python train.py --norm="rmsnorm" --tie_word_embeddings=true --init_std_up=0.0171 --max_steps=7958
MLP neurons of a small language model. Each row is named by its layer, matrix (gate and up: input weights; down: output weights) and neuron, and shows model dimensions 144-271. Each number is 500 + 50 x the weight over its row's rms, rounded and kept within 0 to 999. Numbers have three digits each. A neuron's up and down rows have the sign that makes its largest values positive.
After each neuron's rows, "fires before" lists the tokens most often just after its 100 highest values on Wikipedia text that the model never trained on; "fires after" lists the tokens most often just before its 100 highest values on Wikipedia text that the model never trained on. A number after a token or word is its count.

L2.gate539:427487474496454505436505554510470506510404522473519607450514460548508527452524481426526505532644502483565536370464541451475467590457461449465512626601485510479439556485483483529447497505518486578399569440486513406416543402549499543604500534560459582515538496448503521469491406520523444507458490553560466532494504425498520590525576391461453511529417561530529496464431560483545494514506
L2.up539:420516531494434564471441509465471487577451487485463487358614505560474517576513478556471568500526502503451566429529518508443470534499502475501545468534509516541513544531481466538498466501486517549424581465453512480553519497479557447575521483493423501470483413420546510487467505463606463427509509515486472591414465438565532429467601545461495456459422484501526477419447497576531463426454
L2.down539:479499419457548487520563483458430496459519637455519578595486452464477475468502518413635474566570527527496545492513513445503444505345469522497447548554505495530549522506469548592447442534487389515408539467475516413459432455573473464470472532556482516520583502571530466459498485508492442524421524497590555535609459458543532586528481491542439562571391604489493517469509601512504551573472
fires before: "\n" 72, " ==" 6, " life==" 5
fires after: "\n" 42, "==Early" 6, "==" 6, " career" 5, " History" 5

L5.gate1746:567386578551534514448459585432522546428435481477514370452427468577472469506549515507536536444528570426451498554460437694492502501416474452537449533505416511602504467490484514485492591501494549439489483551606512479439542447563521465455451482494526491508464473527406492494508454497480516428525492455471459513539556427499506492539505511474421503419476542481451417524450594431583377564414
L5.up1746:478508498440624472509479492455466505512479595510536478512494510434457371482565599560580404549569484480583477539495564545533597429429525391524542574492591554391589503521455530465382455441494519516489523451503430530501488523554466497465457497481496515511373507508521512474442504518582424482499582504499503480442603490489474467456495423601430544489530540521461416494548560448524441555481
L5.down1746:514433502500446567466507507487532496446499558558535503537557467431502480600509527486488465507425515492533540571565517585526495549568532493553499357563508517515562531422457441489464508592476529539496491525514539514574455476504510574452412533559474449506582584423503498480551560457554542493508505625519524540510500663482481474497477542438581562534525518525493441502439507484505547458530
fires before: " |" 39, "\n" 36, " " 7, " OCLC" 6
fires after: " |" 43, " " 16, " career" 4

L5.gate1694:551621424493459513620500382549515567494448483549572538471460588571589476460483453523511543499437465428504497533504549468478486511505559522521550534434393499398432553510506537460406586464555350520556602484506437517473524518553546542470476500478563594490485391529449548520437552533456482536407449463508482415502546505498562461544472554436487538410508543498573475396447485581452502482531
L5.up1694:489485490450527425560514540437487512523533466466465432398444477411434467421556575515464492608559534464490554558504504387544590534561512451492517489368589452378483462531500469522543478516490484558448588375514450427587446476553450446538529528445325551572535454510485457484465486490502424493400533497504515501483509551491397517522456475446490563490395534515434457548517633484528578537600
L5.down1694:395553497503502518498532404518480516635438467541591484492557455543573441536443511492482470465441470539494534541528500517410509542424531556504475580582441467510434502553512501440495532471564481405437460636515421459583499463492543536467471369465543461454477570476463513467429500557445452426571511530615531578466606468516482528511583484447510505537434525396441474486459497506510511418517
fires before: " |" 47, " 2" 6, " 3" 4, " 4" 4
fires after: " |" 56, " 1" 4

L5.gate760:514490531456484549570474508443532443591512489469534525507527433594494413484591507525468549489568523589519504521519526589523531523536523366507470495604478536475457449500590452532421501521471486524512540449474424553588595456538476503457516436525469458503511557559387357547567512564478464460473528552522509555515521594451416440547533504449471575338439558473502479480466589491507585484525
L5.up760:442607488551513497509433525473431479480493492545598539603600487488561551499535549499511477492585495514524478499508525506397595501495509529441480452480495543465489498446411400507458528443487398505441539521468501497475509446528458467408505507375591490516605503500395541518463540511513563505467535584445456501394547542474466512521564531589473555559528440460557493518526482504497441534479
L5.down760:426539437443441521486417523483448575556527497443531512572528449560527492453544493529540548468483531615507490531523500596431461514554577478519440535605501446561459468494539455554465530479481424526576570509432509495597471513516536513480546500547514487486464450502468408536535514572486494542490500596464457573586468558493474480549537531461590491469434474523592514459437608492526520458498
fires before: " |" 57, " —" 14, "\n" 7, " -" 7
fires after: "|" 42, "-" 23, " OL" 5, " |" 4, " in" 4

L2.gate702:502536500552590485521535492470518480382488508439496519474453443480469508440466501432557564557545519483522436523470448406529461369445439516538481517522435534449528526483476541446510515541516492510523475371487534487464494424524494541573520608497444489468521506534533458525523538590436594439457464471511536585423436549451488530453433612531472554553477489479611535490557568459550528545385
L2.up702:469495469478573430491462511475557464571525470569501381486575476474444602435527539460509453466445562470415506502539453616436526512557541395451537504463532474510479507503528506479532505590432428517505493492520446626582468509466483511537505561462447462431479574512374461494461395466397585460488467466438508516495543562580481556460483552543554499478498519586405477582590546561492433457567
L2.down702:503534487543496456584531514486483397466507517481432506491466514462441557479465549524464370570586551480508505487536485539508488378536499536398627530471560443513530515453480518545428463460556557521463504441464658510463524438460487516631480467511440483443495477570487579584581544590480558504535531475501507515525501537582477481456510514467455483475505618502548530405511412491514547594444
fires before: "|" 39, "-" 20, "\n" 8, "|---|---|---|---|---|---|---|" 4
fires after: " |" 56

L5.gate1856:414506463450471486567554384472518523570495496487443552439541440484531532428500572549516498520493527529546410540466527529517438533491493432411578452418589487504560527503490510527383557509555465547512512406442432400516438410484426554457491561473496439439524547414537495517505515606468560510487532444540573518481431504585475481399506553535477415497488457567503480570484411580520528372530
L5.up1856:573415433419561503547437334575434496495434525466526412550467506500414560535591542540411508561553507518462522533475572484489453519535475490526508479408533562464577530551478481539421463541522510543439497436457403487471464482571537501497648517544412450484448486493523510568481459430547577557474514408534648452493466481506486548428504525556497543489454417542503499549537426584445570451501
L5.down1856:485439506489371390517456487567506465435420536607519546568503565472434502483615530401463500550440548423484593500544434534496419515447535463491434444466535510503568508444526446572494529512548482536518503498542522555468483439512504525424475458457473473462507436400494421544468489456461476515456520472557544519451454584578455519482541549465489399542453565563440449452465532445574466437469
fires before: " |" 64, ";" 8, " 1" 7
fires after: " |" 48, "|" 24, "\n" 8, ";" 7

L5.gate1076:412565534488530469525420456484503457518574433550510581499478518421486473399441515486481498532583539502505533508591434454524448526494484482458448504459556559430533386503480510451467449460514533510563480460531523464502521541542592469439486495582502520575473549524436523593610490496506440480452531484471508397475555472466442467471503543482526489432481613456426441528546529469515517556495
L5.up1076:527537555510605499423510497468474528540393527516486487567523472481445556527493582448485397477453524393512468484427560516498522531517474501495480471513497458488476472515494556422655484502457572473500465486529573649455524505459424565438542550480438493498524624479588527483402471473443508529489520515620479549488412523443525576510387518557462462481457463416477475463517482523608538500509
L5.down1076:514506542451498547448467428458461480419590420522504535512433483587476519550514645530524486554522482504478511534501513600491550470514521436580431470550533582502494510466462485452434486550507428525525536451509540562429505537560460562511564599458482490559521541565481576511481499511584443504542523480524462485436566453423477408455526489439483443472521512492540458554510641568408540532485
fires before: "|" 99
fires after: " |" 100

L5.gate1454:549453438404516396529482395581559491472522469531579632505463463497519519520503589471539492571518614553530588526567442491446572496498501442611558516499538498459512522475418410593537508448530455524418480541532510573623604491464479488504437566552524526489496484462513475516497587493492459387521604538570503552427479395522416376462487537498453435459487540427476549490409515552485429439521
L5.up1454:550391511461514489644550411516540495457562569479399505502465424519448423519538472460467420569483485513525511516494566376455536496543485471527540460460481504436564614506373510500432469475369522506493462407443498554590467497417499495593480613504433587401460484436414453550486398495566509406450478488562487554593482454477553500498543488563378464429515391409527529432555472534501566508513
L5.down1454:509556493495439474470522488477586436526406490519525588544496523461550420470551433402515486500468532551532496592556445469441583562428479510482454535449470526569464544533469503617491568509482402431482479508492540604474498471536582491546439524513512479483464449573546547414535495491554424499517521654446499524455575581574524394566507547506456531485445474464566592590425467554529525502501
fires before: " |" 60
fires after: " |" 58, "|" 4

L2.gate24:459520558513396509505546455469551539563514486475525546526581599448557572530585414564518519633494507494509449598508565390411583471467520549579444495430494556534436550539528508536527467491512395583555452509481472536519464482364491536483533486469495443553472450479524468493463405476613497484463473476527563426465537475514437457471567384601459501504467480561401487488538482521576490498556
L2.up24:532507407572455437418539566537492495510539533484501527574506427525474491491492483577501491518603544550429545426545525517499648557467449572623500531577521527451465545501499460478517393475549422443472479523568423418512556470459493491478540602505482501539543560501478467488495478512495459476512450491432482562522471558550478456407516515510555478487423476515474452552449510478489465510613
L2.down24:523557551533517527580486495455495461543476471520475502474425508466534428444501556530425523468409559551485461425434478479486429511498522425419549493621509406614475504587480488522450546596486541483523461567535482490510524495517490414481436538528509493500428480482450548503540522466502592500464475483511547480492594533468444473591463585471421463577573431425511567448543424652484471468449
fires before: "|" 57, "\n" 37
fires after: " |" 64, "." 12

L2.gate1840:581496518435515472533471478438446476399484539494364509458493415524568553392458467476499545595484554483462552490512371496505460438446463530481526453609429442421488522466476549489483416386496536498445527462516375495491525471471416500456468455508433489593405527559533514517551537493467480497445469497484505444535512486538470538548513523547514391473450497513483454580452530487476618466408
L2.up1840:522529547594420479489454592449502509451553519476580491497491417477453528488464496551460503545551525454502459551582539549428454541515529516469466448503507459543572494560554549551543455510478501471471526511399461423548490486617520463507468462505493455462467522481558505506531427463518539431446483485568536523503513515468496563574498528509494424597484449495507415449405473528502479497506
L2.down1840:464432449484500514417553450542594481481553513621451564520525453456526531502476477591435499577568506477413503488411461496486472532438453488521607441504520482546481546559509602465437397461444531495528525396480446475619517506449528480422462490517498561547539495539454440460460572540496455513485528509541479570480478515474497576413526515409534430499500509455476470536410534588469527547534
fires before: "\n" 76, "|" 4
fires after: "\n" 57, " |" 4

L5.gate1162:574526477534474466558473494508593443447471362479520496574440612517542590497530474401487450497457486475539424454490462547502546528421561413584592406449658530494391501509463467512544531500533506422556492531467509467477590483552377504477549596478484511579432574418519531485470457526521430548579447496430440572441489470529449487453432566557498409537399495523458513513416425444505465534485
L5.up1162:494607536557518421464557467591533498527465538523488596465497478453471541548489586550573569488508506441435499570565436491478512538496455436437482581462413467497562519418421615517450498474563514532493480506464603609460389498479421526466529494516520479482576532431501422509600501466474512496498490500511558423581528547479494510404482562528606510451483455521463426557541511533458545454500
L5.down1162:457537372506545442593484381530485493555414538540481480546512543526533555480467453452501467495533469461454562489539484469492468484541483504534497418484571514609554535504500558523508469457624448438511529499460428582416519530465461494480532481428527538463478478372569600583507540519476419525455469413490466448591463534430523565505509494446548494516574545470572607482533432534454583484402
fires before: "|" 84, "|---|---|---|---|---|" 8, "|---|---|---|---|---|---|" 6
fires after: " |" 72, "|---|---|---|---|---|" 11, "|---|---|---|---|---|---|" 8, "|---|---|---|---|" 7

L2.gate1542:486537506578513456423520443559563429474522514501529525525435599516548505421596572562520635519482521466514477466599543511496566520477442452507519445528573576507484527436505585519458474516454497530482450512480547477450613475452502514496440563477517437472485529470499491548567456497542521428465469491491533495611476573494445534438526500569497404503459613544465476475439441568486486552474
L2.up1542:525521364509532521402482486562451544536480524479506523568540556461571542526500544534467534569610495528558485474585506500478512460411554558469517533533441488537519616603456511470491540495553426400447527490514511515508576547634496486483513465513505557441410440502485440517463459548491564453541544505499601437541551419577538523514499566578459523407501521479477504527466477484443482562538
L2.down1542:514453611517486535559488514473476610508515496528481544549566475514444497501479498533507441454464474480493485508488510454476476400491454463443511574539564529552509405449582544513503479487428588479575473509438448473566484504518516504510513612529443487566478490505458574477540470410425505530531534482484473462434611583528393494458474533454544418642498492533507454519489457558478558442483
fires before: "\n" 48, "|" 44, "-" 5
fires after: " |" 46, "." 15

L5.gate68:459535414608539375486487454479485489387504355503499554457526430426507509439527524391498495508457539461554421534519489405527525552476489559493494440604489485561498442446502493506450611507435451489593579368485458554461489496491429518543566584540556573449540430446490508479505514455527509497500465492517515520499496487468452483402420621491427419516371533490456508519483559541509508528576
L5.up68:583530443533479444481435497485484519462576552502504564520419503380496517461547488413502487473490489528477484520486431499461568436474547512497388434487437552497421517510435484537496501553509594497487486426367498555478551589524577499588506566565573545558449609393478472470529437491388512456440445502533519532523486429485519525475463612563420520485559524544583524555557569401467506422485
L5.down68:477513516538523517422458445536571509555467578479474482563516551495468526472497551348434488566468471566578546566504488485522597592406446440433521483603476409596556583464420485545485446523482482507477437466546515516565554563476513515529466487525553416512532429445579538506519504477522502476577531520436617503420512403541477522482416505472486474503568552485523491540563500517537510490491
fires before: " |" 46, " 0" 9, "\n" 8, " New" 7, " " 5
fires after: " |" 52, " 0" 16

L5.gate679:532419545553481531431430515494560484506514480528455493550541511424522519518390494547513527481488361446485532539532551443545491466480515487469490549448491549544472450554516464495558478509508503481493616449476620472491434534471523511551441528476501448464612520481540518539561436496428602399446496511484525494501497457455449426450550458460477465487474504531536540540475528506474475556396
L5.up679:473451412551474446434581447508478519509426498567498554483556553496553627592482532581476561603507458497459479480456499475537497428478486541411543498459446453493503393507452492526457400435523422401454562429540465549445443549634554431448533555561577468438450541582481528501522466506440468399421516485458524424487574477444479523562554497480451537419419474490500426632510521554431384552492
L5.down679:506551563495474451466504486581531545510543432497494511595555483475446529536443392538446459346538459499529509492522526506529537469467478533573491530491475508484500474438541540489447487530469612501555519535454538457527410474521471507478413431500570561431493463546439431469500527496386496390495563531434439532494394483516428534516467521559478392619501500500539569531550533489454388560575
fires before: "\n" 35, "|" 18, " |" 13
fires after: " |" 37, " " 7, " 1–1;" 6

L2.gate31:481527485548525485500508448491522571518485596562534492465456527520587507493502571523522544415480445478459554435513453572484493491427519478488490525487436480391474507510513588484560553506520499506479591603456560473521416491555491549492519605500537480487471489518508475558536581520526551597512452472567495518568559495463465488518520457505471445560422539445460512553489494477492459492553
L2.up31:475503408518427423551575515517502510542476478534435496586520567413471501554549498522468442434577579505500546539508521553441495487486496421519415516518555559475481511454491466498505453522569558445490532503538390506478406454542484411484397548385487485553430450540516593489474533453507543509488460497518442611495430539507509460532508500520561437606526562503516512565586541512457481444542
L2.down31:501520503512512508411498555508524571544477413519449455564506468529498547433436530564504588550459419443530469460521553496514492475517450487499579520453453485502526472506582558552503500544526485544657492542419572471522532539506488456590544564514462432578507511486524417605481388556424578479405461459475552484552525498513524520541504556473464530511427473454487546430551472576518502493520
fires before: "|" 42, "\n" 34
fires after: " |" 47, ".\"" 7, "." 4

L2.gate566:499451522509558489394477553406449413463526446459504607519414545471580462514582520596549469530472473537578423516565527496479506519531496493522458446550589574447476445488513525568513430507475510493488465453468479504429490477483447507458564498536463510522575457423446485560540476493557435474566509534509577545462517449525523481523457503573538457400578455489455507500429446445504561454521
L2.up566:483488521395558552491510510616502502479445474509462544456607512384429601472452565487519457524444563530450439487427446429480529455425497527427503451515496461456511542470547574458452525517542491399490456421531402502526522432577531500517465571452502514544549626450575541524475515418545605544529382485493572482451409450498475610514474626513532603511494556547523559521497458522613566506487
L2.down566:583502587566352509445459550514510443555571605528518576536501564640510551553457579579544509494501465436510474577492527536487486471590458520482563490530476549479540379401514482524511358543474533517433534559539573499510530433479462586473529437571448484487454456571450438481532592437483450527479442528493494483626532454461460474449524411538558470415567415494465526489429552492498507474472
fires before: "\n" 60, " " 25
fires after: " " 73, " none" 4, " Team" 4

L5.gate912:499464543505561565446445530553530557562507501462439476509477477469415434575465473411562518413557535474539445516490445424511551526467478484474527514609567489518508463446495587503537528520518566462607492633461559509469505337485442512457510490554609492495537465482481494509510537505405437494597504535453473547505454584507512435383505580404458441525463448509466524471479520433401464503481
L5.up912:587510461554547484547512508569595481421493599611555473461585499447556528498551496424432582403512567586482483474534517548544487528432487571453448531587530516458449553422476499440488486574541463430551536495470519492544426504538525491476520506531481579488541505516546640455506527467484490550479523564584470495422439447477516464410513507474495593542428472468418490497441544440470418436492
L5.down912:453453475464484474516508480571491450474459540534434604541457477468323509593543572449499527487456582484499479455540568521524568519411476539482567505572523585501552508485523475573543511478552516511515489535513407529545423444543562432551512442619445507468428521512517605496459486460529524557453452460538500487556508555460493390460377562573478481460477468453525538395479459474514488500475
fires before: " |" 74
fires after: " |" 74, " Time" 5

L2.gate845:530562448490570441495501500541526490450435543657525485422535548478491449564467586510511510594518515481485541541555576515526482455480519512561436502441441475612394483393442540487513428517527533496544424542439545490514443461514437595450456517489460489516525515440469441483583592514462504542426519485389456499456505524476488462486477511522414466495420470498462514539485513513494527490617
L2.up845:471484435446588400518496538542536429433505486526523529490432536439440463526493529527426454587593447511459524516523579555604501386472530627535395538481476438461604515477427583589488454481561434527528527502476505613514558377520453603485596506484446423472587497486604490449561545549543599525533486535454458512494525545551514494493557562537461515536469439478501540564604516501475445534558
L2.down845:451620598453506570541516472531500531590433468513375567396532520506476508494466454528501429419494494425555597437499581465559509527586556443437492561443464497572562423512487456431544479512514543471506452473505543476443487420432537523532404469412465530527417498473519548531461495493505486478577618544496505517490572576539504455563449500498482499495461516419511467435540518550456472501542
fires before: "|" 50, "-" 14
fires after: " |" 51, "\n" 30

L5.gate1098:486445491467462486507471493451467485540409469532512504550520421564569452441480418539423536473475547543552466504550550523542517475411521432475454549509547547583490458443426559498445549513550538513595496536614545503540562547458468420463475442460497587502438418504487547528563534438430519423478475505582569493513486562535419477516488553346513460557550542503558411549458577515479434433485
L5.up1098:562449423449597516552545540373524528510546495411426445478490530621504481437524517503512522381556502493575562440503530563523457555418497475569510449484556520487485517410495485460487477423578474522483612393502440526479473497555556526491473455408501525476476473594469559504407480434508460432442597428465528448474517517457436504510537534425390482464431397532554479523485511485454524468497
L5.down1098:517532625536499494488532413475614505458512477441529523523531476450554435467497528500519549496481484552456495557611400489524395514519560503511547445456521488449501599526485360519589571518520451516506429506493461513477495556468552518529510505581478453567476515516492505441446518573507471474622455499527495511544417514587500543422468519521526546486506497407498531447476547503556463486528
fires before: "|" 44, "\n" 27, " |" 5
fires after: " |" 66, " 0" 8, " the" 7

L5.gate1424:461467605440399520500557496466458481490496490468508495466513478487406469450443553451485547467569459544521484447493513496504445443373554536484453474524514557495505357460457463481416545562404539485434503578536562559502412477500498530556489471565547385449547481435457588466619495496485537535450416474473569462487561448472500426406496455573523562490408642529472539577463566584560444487437
L5.up1424:472485518431464450478537402559504588452534470482536539529573552490485511443538531447516538579496421478596523487392394422455531579475528569474414549535511517524423544448485499502425534468486551545493541539565470523411494450499565474510450461457533508587406422407463600477558501502515570380542534508484527508572540446476516428620503599517459516441544557477448532532509496515445465511417
L5.down1424:484363546501440538424570546460523623518495464557544546533457499518566417478534534518459471466553540472530563480497457520475545533500430509488444484506503549434566465517584451536544534569508526543510504511488526532480477505564511549587474471468429517400428478420445503462572495485404516496487443439525520525574528543398562386496524472427546481479451535502465512527538450510535502500456
fires before: " " 59, " |" 13, " Candidate" 9
fires after: " " 46, " |" 15, " votes" 12, " Turnout" 5, "-" 5, " Majority" 4

L2.gate1332:545451480478542410455493622471551423480515470603608469378422495471434513490556514535577497506574489438490421544424506473473466504430598497465523493605379573550505524514577437510548489515398528521424542481601526551436431480516523515598365549498573471450563576443546503472434522511406487559485479499468490552521536522513468418548426514539466571538469395513464496475496570554459400524493
L2.up1332:436521497542453505492398428495467570593497496504484430472485417547468507403515476590504459498511485550523542492542509538433480503496433569502505500479500581407469474490508597573467450544514521504611540486498545482470492508522558619450585525442460477494526490475524489493567497503489527510481519514427491518470452573537474443442443459473485482469609494505505510537492490568555457462530
L2.down1332:558500556524408441444545530546469421413620501484543515397472509430501427461460548519565510510404519486490499595499427601465502451501503465444508559553441436588604493480443448515463446477531566468413506450480577510410490370436423506485423526463485532504506511465508579491518519516433476540514512586543433487489643485572571450538493490409520495443540387566427488494531635456486457532438
fires before: "=" 31, "-" 28, "Career" 6, "\n" 5, "Population" 4
fires after: "\n" 67, " information" 4, ";" 4

L5.gate1593:504551534416514529474546403528445514500502492515410500433433561499472440546552542435492491515377551522475436472594481565464541473457533542456544459480448514494515468612452489478541498530527577452555513540433410495434593435442436526415577490618448467517539521470455402534501444469546469459520467601561484566557645510479579445519505443444577509509518515433544473492583471551531451532456
L5.up1593:528594475543524407419516568580422481482536509535530559559514468489476485404465492493425487566490458498533480509410513521484585431518521541416491512473315576498556451486507455586521437462504538557501476478555518508510487567542419463529458596463585446510490486602483522472508546536492468563545479529499505505421541525546474556485445442389487528457522618532544504573460453480438503439461
L5.down1593:379559465489510502502450431483458523619427497502492564472487505450456515597518474492443506433427549542426422480481469481450499492427549512367480484506416565514496410569513493553549533595462512440470504562554493415460542520360444534438503494478566491492466517476511520426448430447551410534460557458468552495493616475520602435437485481485561518432525514505542549531479543461552535511630
fires before: " |" 52, " 2" 5, " in" 5
fires after: " |" 53, " 0" 4

L5.gate960:492371504439496511502541528441405525465519545475511449641478498461537521471474528446626380524560509524517474472386533473422443469471509483486474470559560455495591469566508534543519504435496467478500512502511515533566580471550439448417482455525454547467523470467479487556472445463439575427561529435468409381538492466509463434464421432531449422474566523431530594535581512491501490570462
L5.up960:444513465496515489531543500448512492442463465482472519559539486491430616528532509455588477540466637510467467516491559436496401477471461449480598520562529529544461533521448547518480568448581449532410486486514468454572540501350458475465512553465430536454449445555492489490545524559532447478531492439551538448515575455506479490499567430537513504502501515466531540617413491567476537466509
L5.down960:418568448500484452542449531424536395485479546558470469587433491556499545577511473605442566521471542577466490525609482530524526455541478532586553398571488527469504521529462597450506452459517500436511579548468401463560520566412489443498493585476387565488566458431530536567463482530524500453548516523551550450388484541482459502451559484544638479433484518409537417444629491408518557451496
fires before: " |" 70, " of" 5
fires after: " |" 65, "-" 5, " a" 4

L2.gate1957:534560448536521572576443491554495430557582505470489483582576492527507649516504556478440456573429560508423466493548471445526531497490423487507592508536467497424575446521390522511460469467477420455425531494497451528525526491514496515499534455466530372427538566529559489546517473531497428475442416562504473469558477524498485497528475523622431525472480474420516531572407472464502500438469
L2.up1957:563491561638464512446540519524481563550536522490483464518481480543573585594523590549533456501431512472454465465519463552538589483417457485453447533491411571488501451432589611463454502464510512525530480520593470543563516461593463463503444530452541471564555570551553498574523544463529560475441520549523447499585450496460440528526480544532497485451542479471494491593481510506555464510538
L2.down1957:402534530392561512537468425517442437453423528449494547523492494519459396478445473535583466438488443579525495429507521508519470561413510507518523529465622454556487522491408489496507596538589470435548526462462495407496552528449531479549541563570586461477439484387499497453548542549494439496524535448500536528438535503532579476576485505459503462536518578596586546524454529507473471484569
fires before: "|" 40, "\n" 18, " 9" 8, "|---|---|---|---|---|---|" 5
fires after: " |" 50, " 0" 10, " " 8

L2.gate1350:475577448452487615536443535570396525465475505518557538531564504484500518517558472555514540531531475486471495590447562426528523486450408532512461445526472511475486487552535505476578415486529466480560508493513521604480439518494488559520493519516527439597518459546476456469552513524548474428497493461545605411510577501596601598482464557407483540435461508437541510552454511535532557480467
L2.up1350:511521536392432478489496490472558457477523404559502409469450423588507489559546502558482477620554578450496471384531510492498588558583528496561505504491479478331513490517542567499506540480437427518544365463530483572499605500460574470508488563530472566559466510461557474631502455528510452523539384493486459569491488435436369502496537448606547372487487513528466488591436556423545462557536
L2.down1350:538469483556492526541535426506484479488464513482477553479461557532464507518437568530457530585479525478472378488570508479477462403456526451426525595485591419510462517444500409497524516580510474527541483561453549448553482492429433430531491508497494494516480507483523539445492561498489501523468515592490453475480460526487487539487559508482444545478525476572600566443533459529570495549543
fires before: "|" 66, "\n" 10, "-" 7
fires after: " |" 73

L2.gate1893:440447529522391506473505432477460575519569502473537587529525461595473482564542520511553496535532569614519446505466573475460462418504450461468528518475550485434496454509537483537575533534433427488449500496416423501533467569503502490583543496545526486460530527524508497516487582505480455425510606582472501456498517444520575542437430478500392526494452618522454464507530473483499398500491
L2.up1893:509495567528532475377536438486436530578497530516511415484538545584495497613510473449488473496540466510511414439497422368507460522467559453496583515455503465510491479555572470519453585521518579543606580532487451487552515467607574546376497526568515524461508441481543610478449531534511591534455417529563446553506421528480490461532585467459483493463439597518490421501514612430507498572539
L2.down1893:439489433534514479545519443397508577453500532443420539495494421462493528479514483411518559419513464496477544489470524368417576468448494507492552436509558501555458431522478511470568504436540519511472612528426471521489605504490472413481567515613509387517399541468530451449498485524449450550510523532496543425487529541466436581444532545527581535483595512466498595489493525492425394441479
fires before: "\n" 67, "American" 6
fires after: " =" 41, "\n" 24

L2.gate410:486494496570479497439503501484534425589500426524449483531587419522453491455543512400468504609451547582414556576571450485538546458431431564579448549537423449496568475526549530521556365489522445392473391511470448581477561423409471461512536520463504562459580461503554482454472480451358522498462501498462489460497473452559448548568549599481478497457477565406561426549493540503535535470469
L2.up410:504496449465526491490499458569532480430483369543422522467459404449437487530423538561499537591437528529496449550492593570565548610493483547451548443546492510443549487578445519484552506428589404485523454503471460481534564467585433498576593454450504511521547484487530494609498604444529502387560472550477644511527500443508458513562511556520505552427412432528424552502454504577542455442446
L2.down410:466433551525519551447441502466563500455482592466561629518507417469501444535523424512523407580506510458529452548570493485602543447414547473522576546474491499503558492533522537587466510508527516525507525453468488525518522544419421497532428581474656494530544442508550482434433505460438508574466528417497570539509497454449414533569530501528524482411535562498449418422412434504549463470453
fires before: " |" 69, "\n" 14
fires after: " |" 70, "\n" 14, " A;" 5

L2.gate243:531585517436545471514521508560587518504529513512443524440452506576497534446443501495425505439517534524621483531557590489457566465476409454507479557450471509484480521415443484559412400520651444514467549458480527487530501504465576467580406449632494489387487528433464491528489502512419447500471559574520508503557504563437441399548503449449462423629467502419554512490533518511526459541520
L2.up243:489449448484497520495581458457498478576420506508401598538512504508533522535526592422537514500464470448563526484458602567478400426550494445453478435574471536490532492524497526568537353439497449432570472512626496479522481523485488454520469457483495575515580521518484492502483496476476493528568476466480481466501469515556598530523576506510537447608610473586554469532500481427487465500498
L2.down243:497482566459416593522495518584542510495456525526485472487438513509543449505488511503460604511510457477499434576555462576439563423560599547552337515540545470546426549495556445570510534501466440479570496559514494617572472531494515554468474478632536426466544488508356593570450463527468519511474556480507465516418502565381501589520496504496441422502471508479452508453502555455582544534458
fires before: " |" 55, " -" 9
fires after: "|" 60, "-" 14, " |" 12

L2.gate511:401542516477555404435566522490538583570533483594396512485462469495567466533429511400487488505552393488436504514437531469486547527530480434559537539558366497413504602486482420488436588487521470464542547491549463579527535392485466594546589565492483436500491471544518446495554565572455595437457407412496498493536499556542537451501508500444537414504449574441485519424503433463471511506515
L2.up511:433503494567542535474490479535509546502561488573536568445567415587558568519557454468494450469498443418489449439429534407569532543530542474478529551466360598517473538457399487578539558496488475452450494478541550467575501375502428546542501439529452435468620508463459458436479523596432548530529527417505521510539534501552534408484497530427565510516514503439511521512524536521560426498479
L2.down511:499512510530441566459587503495419508468514522534491565507420480487587445387433490515543451431486454491450465473442506460528537466520529343494469617533487511491681568449434462533432504561523472489576442486521476508600555516548514529491530482498422489450532561473498420448498542479462520506582425544528596461467494526494484459493478468444442446517532579437503475527458550431389545510490
fires before: "\n" 48, " |" 24, "ical" 5
fires after: "\n" 50, "|" 17, "-" 4